Weights of a small GPT-style language model, trained from scratch on English Wikipedia: learned positions.
MLP neurons of a small language model. Each row is named by its layer, matrix (up: input weights) and neuron, and shows model dimensions 0-255. Each number is 128 + 32 x the weight over its row's rms, rounded and kept within 0 to 255. Numbers have three digits each.
After each neuron's rows, "fires in" lists the words (lower case) most often at its 100 highest values on Wikipedia text that the model never trained on. A number after a token or word is its count.

L3.up221:152146165083140108107143161154128154132116101123168117157142166098201139104108112162168109130182127149164122131146122063135183163115118100157150105081194127121150186097115124115093109107117089129145152155171116140089106136149130169120101105124093182132100136104076132118103177148109106147167025105169146111117098107097155118089122128199134144096075070114149112113127120173172094113118147079111116127100139075048117060115156087132098132162089145186110051121121198159126138161145148125106096153146124129168144146145121145168161067125105075121167137133067065095106044145107090108130084135158097080156119167116118075180090105163170102196079152164172085131132118104136132105174117150106208133117124120125185089113097084141173114125138122163123132105146118199202113137123111
fires in: "the" 65, "in" 12, "his" 9, "their" 6, "its" 4

L3.up1266:145131186123138095181124150169104083099116117107132130097079134142167138167062107144133138162141133159174183111116147114149174071149054112139140090034146109064160124143138113112055178087071115150170149166115153100109084137140180183145095087114128154137168119123133126126131166129107139148134144183160158143116158116067110148100134143200063117103132079152167145165148157141109127089163128147091148135114073116151130132107100121087112110112126193158121045116119169127112134104177103167165130154146119142108213093159089108178209158096110104089105128122099105133103147127144097047151119136172128129199095135080139145207100133161102126105114187129137085138124117119120138140098139102121214097123107073172089163113114083125117111112159095157094116108080155172150077118153094
fires in: "the" 23, "and" 22, "bin" 5

L3.up39:145127187173125074154126137161130140108085081135208126140176178101158130126112100167154084167111130162150151114131164100122183095165123098133161117096131065115120110120154075086079120106083079130133110153090110108136135191123144120120144112161097166144133102109113116119095160239141115156162161152211136107108116136069134172121129149176110135135120131094200168131118160100120122097183116115096089108151043087135160092085083162108115191141113092149107116122108183114118155082196081106111166150135097145116182080139097158162158150104135146090177142127097097082104052163167095119100076104172151125186133141074148122194079115142152116171072186140127116116138130139114173155080118120074156103136161097179142103100101136142126130130116079135126142099086181182130118107123096
fires in: "as" 57, "guitar" 10

L3.up807:159142124175118143144156095211130097117085141107133136118178146111171123135121163173165118167145109094121138101189117136140234101110182117153119123149133122153192219113106126162110146129111115116178128189134115189132065183138129124114105133165105109149046077127077155141143144122118123182216078114167129151151116130153196092148148081186144127135092123104105097091114136176162111188128129113130118117115122111074138112085083125133100153112140103118073164123154140081076147100125080100117149161175170135124073090122108114167119094141132124095121123152085113062110111142081099120116124120154166067158048179131066107106107138142166138127054166133113116115179106125169168112095090174135118101099186080141125106086136089153095164125121104148148070127100132185142079147141101
fires in: "and" 25, "he" 12, "who" 11, "she" 11, "so" 6, "but" 5

L4.up1100:123165206112099097087171134116144129114126085101166142168119145181146159093070073105102114118160170194123180141108160126099137090081107107111134077096124090071087141115149121102156130168108067117172178114089116136100118155114157071166166072112071156125121116214115101093151173120099120143154121119168137115124154123112130180077138123160101152084162121114132133135133160102144134073222124160103181103179147084156110112217134139129129186122073140066134083118104164137163155131176152100129162149160134127071132133161064120152158133111137121139177124097057058146090113164188127126111117143179102092146127179134163117167087155178120115076129128139154094081152091118107116175125119150081157119116077165145114079124126106134158102135135052148090128090092170163100139135137137
fires in: "of" 52, "science" 6, "institute" 5, "for" 4

L3.up976:115070136178062097134169116184122133133104139138095138142191131121175125161084143206167085117155080154180111053170190087150149103122161100127107107170146045148136173148113192130123114055105138100152123136117103207166056159157094126153081124138165156123097153109090146130139121179133107130133071124134125100161158104122193111077171132189162129124091107045085132105093169189153101178147156127148122105116158113139123080073089070093082174138140100105094077081160124147107161124077135116123110147161135140120123129123122113132148104127127083117167124134076099086107094138154108141134115154157163064167113161140074110115117122141181123171011143158151119132116138126126105102062132152083116135118148110116133116094073110131116145123144143154137061108152135161157120124133104
fires in: "her" 16, "in" 15, "his" 14, "through" 10, "with" 9

L3.up1497:157200160126123117203147171132148053141120122133195127110125129196183136090099095106178124181148090128151161154135119113150143126121095105174152106082156101094108147048179075083120165152086077149181163139116155104150136142171168105136103110099108173137128128114115081159095166136104119175156110146156104070051140110079163169066140164173096130145147089114108119141133145123115163072145144130111188133119153155114111152148133070112116114160065112128103122132091135106120152122177092075153179132106077139062122082131111119188219149137133150121166126167107118115106120148129095100195080188154162099220084128104158077102130159161099097117118148173139101185121135149125171150095140126179174115121107101176154111123095109131153142172128101126141109057153131119140152127087127
fires in: "on" 71

L4.up44:135114131061127131070145192107141148148087149147167151132100150107142126105122093167133119116152193123199166115133163090114161164145135099147123101113114043153136187145120068108065113120112099113106176139120121149103139130107128164144073155119088156134099160143095171101122100119118127155104059179121123102103159094116218110090075098154142118138080098172123125105136082126157138123162139161116084105142147120076113100113174143037065113136102110111116130097107176122142096176131141167144154160159144137135181151141122135146118079141121090137151156145092089109103030124156125122108119138154030074145107105119120114153130092137128092195076160172121110103094129180206138062113140167107135159116142136138196118128092154130182096157107136156108123097119154248153106124085141
fires in: "that" 40, "the" 23, "to" 8, "following" 4

L3.up215:101128126124116102141103200206125109097164119136165136069127113181182147145119116116159129192111059138133175110131155108144191095125096156183193125081204116133113207123157119092122092116140061206168166115140139114075081192144137142103129103121125127169083103153114115125170112168131128120136164119132125119077147124051101093105141107136102124166132111156187069129146123137119099107113123109120129129148121127128133117132100138104148147126143090131111133149027132119156094101169085074144161123178129125128099116114099119191168104045107166119119109139117091091143103185115104148129096109191136155168129190102125097145094153112095105153135168166129063127207158065129149111108107112144142093100166102176154125120085102139102157174106092128208175116077194152135103105109115
fires in: "the" 27, "s" 7, "title" 6, "first" 6, "name" 4

L3.up513:184141180146106131149123144161108136111133115084112116153162158114122127129090134144134078137146128155184103076150135103166198100128133164162150108112177073168107129119155131145119135107079044112235168120135131133150094205205151150126114125093148166195079126123093157113110129176112073156172103145189125142120171123110173131082146141119173124128125084071102072164116104165138107121131099144120112096124129115075113111099123113117116159119094122195070090087125156074099133126134114132133097143159157144146163068100146132130151110085122104095112138189093097082077101210103104116108066159187112054169072145098093092179085105113130124161048120156133138117118123118179159148080142157151125100104143079144125131113082078164159161153144143126123090088119140180124121172094076
fires in: "located" 25, "km" 21, "local" 16, "location" 8

L3.up659:162120136079112130138108059113192101115101120101119105135174144137098122129072163132184109169190153102115140126135074065129129124127129138119081075128071147115090141176115125124126129165177121164107130113081132130108132193143074190126136158111116166149096129103159118125145114158155108144116066027162122166151100101083220091153150181160127146104110104114163113161154089076127137144078156138167091123153155145082148161143098124157126134140176128112084138166149124104080110190152123125169082151108096118135119072105127158104181149131127131135076146208162121147112164134155107120153125143119117120063074161083157110141102118196089145115151195073128122034131117116115088117138091086125117110107135075128140154146179166170091137148059194138091141150164157146147084167096192
fires in: "located" 21, "municipality" 19, "second" 10, "local" 7, "participated" 5, "august" 5

L3.up774:127109167122077164146188112160104129148087058107126145148130130106116113162140161168126075148140145141179090109144155109132109138125178157174186096146156076113139104143139122164144114118100101144162175163144084201135052169146081172157066137150111116112086128115126165103100154114096050113219071103144105082143123162144187083164163132104110125077069134103178019101147130209159119147130136099141094121087148162087138089075172118114116113125137128141140142135161127078083122162099130200131132149206184113169118142138176127105103099116126145075164108169108127106096085105084110115121094164154138119125156166145092094132130115113112134119062170162107107103135157112186159083148129162137162128115115084114131106155057114133139085151112148128144105098145079201142090144159125
fires in: "the" 18, "of" 9, "also" 8, "then" 6, "who" 5, "and" 5

L3.up170:118157180122147133106118139080119148121131108120154120125168109097162133118074119105104138106127114111179145094122088146147129139168120130136149117122119128131094111143228152081110151091092091142089118084147146088169124116133097096093070118122101135108171077110123094123089160106136154134102118128191080096125124092134119121147134130120218172147169102097150134107153064115134101149155148036146099112126129132035100096151113129099125124089078145190139172168121126116035149151171145138125155103114165131065087141185154111218198084152088084159144152080152114126157098109156055147129047111158123123108136145147134056152120124149097143102108127120104143128119069070136144059229157184135148135108115066124183147104125115152129150125106170141159121148157185134103173128089133
fires in: "n" 21, "country" 8, "women" 8, "music" 7, "phenomenology" 6, "released" 6

L4.up214:118151122154102153127105101108127088092128120090129131140086176156135145094050119139098128157128192121105126165121174132148117068169130091093127109081129044130114096159127085077139092148117061101135125143142101055092094077102138101139123102164134158165152094143081142104124151122140124145203133122161177105112133166075135178118089171170097144142107097051160063119156164104115092139150145148160137150160112101127144051109108131136160155129113137131102119140092171073106122097116108133103140144070204142139115094067115104174147147113132115135125128202090102117157163155181105142096123109174105077143162177127172129091065173158093140119111124165148136047099120133164181127166123117159184124046128177199116123079149129169171117131149158139085127120107110176196181161133158
fires in: "and" 60, "anzac" 4

L4.up243:102145103110144071126133154114142107157107160145195129102190141101138119117103096155127073132137151125188163107106178206117139105130127096121116119113131043144140149088113144121087148091094119207129131137136129129137128111147160172109087116128116134166071104103143120145116119107055064124152128111166114142106188087089172093069147165139112125127114144095197134127130118131145152081171095159141151123164123153096122148093093064150123116135114127181146064206068208132070180123144064161174154092112066096111104158098146098140162070085087123097139105134075086136131155117127167124101130223111105136144167135093208135093136145085171077140079126117093124178157137099143150127072114134136086116137105138121145081135139132192188092187131130119070134099105128137130072115147148
fires in: "and" 42, "also" 36

L4.up1175:077145139072047117088148122133081165106132109158145121138090189137148078160186158135118155087153083112174148133115116114129174088122166091128108164145111145136097074181159104140124078171130098122140086094151077120164137195144129152100111177117122094144096113145143135143115134124140091101178119137103147124152090137102201153131118094118157134162033121077103143071117156078111113123143165138146123121167160133075132131144100154156077206135130144130118081141170121084145107178110184166199146101091147177179065088119166114115113106147192136118125170120096129153104129125119126148092095186128090165130111118149104122058087096114116112149147121123086154109135119126118084097132173196174114106000138104142139143130116172125145087134127180136188115125133189184102080166157139
fires in: "in" 26, "of" 10, "album" 6, "party" 4, "film" 4, "pandemic" 4

L4.up1058:138093119079164097101164140035148150095105110133169098148089162173135177072131061115138120053159137110122113147100163157089089076129131093097112118070097107111140117155125120080134120173103115112155161114119147106131104188125127132173120102153160098117103117152081185081153142121077122130171105081152085112123148114104151154054111156169136135104081097092143121164147164169184119147163188155090070102114182103097112133101137110079131091150107155147190098110150169080136142125112088125128141123138057157088076123150120129121184135130147145156137114085099067123098027113201072087122137120151087156096177119141108092173110152140126109078153190145119085150091104140156133061172101128082117136110084138113131108170107182155204137145147191136101148130105165156134144108101114
fires in: "of" 46, "that" 5, "institute" 4

L4.up28:132079144120100155083161107105128183105112184155153141160131186152146155156120081111132122147097201134207164122083105107143079110151112156110126074128130101152066122075133170107070182126065042085139087160158153129152107175155114148161173180114174154182112160131138143071147114146095108084176130113142130155123216132129175141111121169115149123101141143149115127149104115126179139113163117115062138138083142095127096123166116052125076117139083159135143149089107213120142151130150134126103146173163136083158108120164155105130134055131121120056110111165101065148096146135167118155135092115221136139121124133113131162175103148059072083116130140115119091075087104144179165107129134133152159127124091172143073100102078083108161142128132138121086114131124179175161126127091113
fires in: "of" 75, "diplacanthopoma" 7

L4.up80:105127125120104135097152161163138117149133158174173115120121101134134136106052129134142081141151124142133113102142125116153095110129175113124115145112093085120138114091084166066119105107092159097176119155191135137176058106090152136157143109150136140092151147143149165155153140155054156129141094107180090102106146173135081110089113169139212142195144086067169157144130054172161102147173144129121163091096147100156144095122090125179130151122107136144144114148175176062108154099190095132120135150153168165095146126146144082141123116061115139100165157133114122095135082156115141148077017190111154088146146168140128114112141136100141121117060127116180096107075088112206187132154147129102105143097094181123193080110143061144184183143122150145141040135107131190120145146150131
fires in: "by" 24, "on" 13, "in" 10, "stevanovic" 4

L4.up1341:160129113123100101125202163112152106105110089146220148167108134149149114097111090089116099085121130126152113109108128130111109082108053133135191147120111152116167131103132113133097097170099116100156185189109203104111145118101106137192121148140172124126117093181139144127156132105082116138144156145144142116133187176110103118081134062144178125144107111169119136146139190090123144109186117127094096095124110121172133168148178162143148142123087145098191101149148165144145138071239117129103155179149191165104135144210088090143081100093153117150121111158080108082128110147206055147155114116128050127101151191161133149091111089172108083120084115144150087151082123155145151139177155170111112104110137140130116117089126126101169132103148037131135150121097152183117190138162125
fires in: "the" 26, "of" 24, "society" 4, "from" 4, "western" 4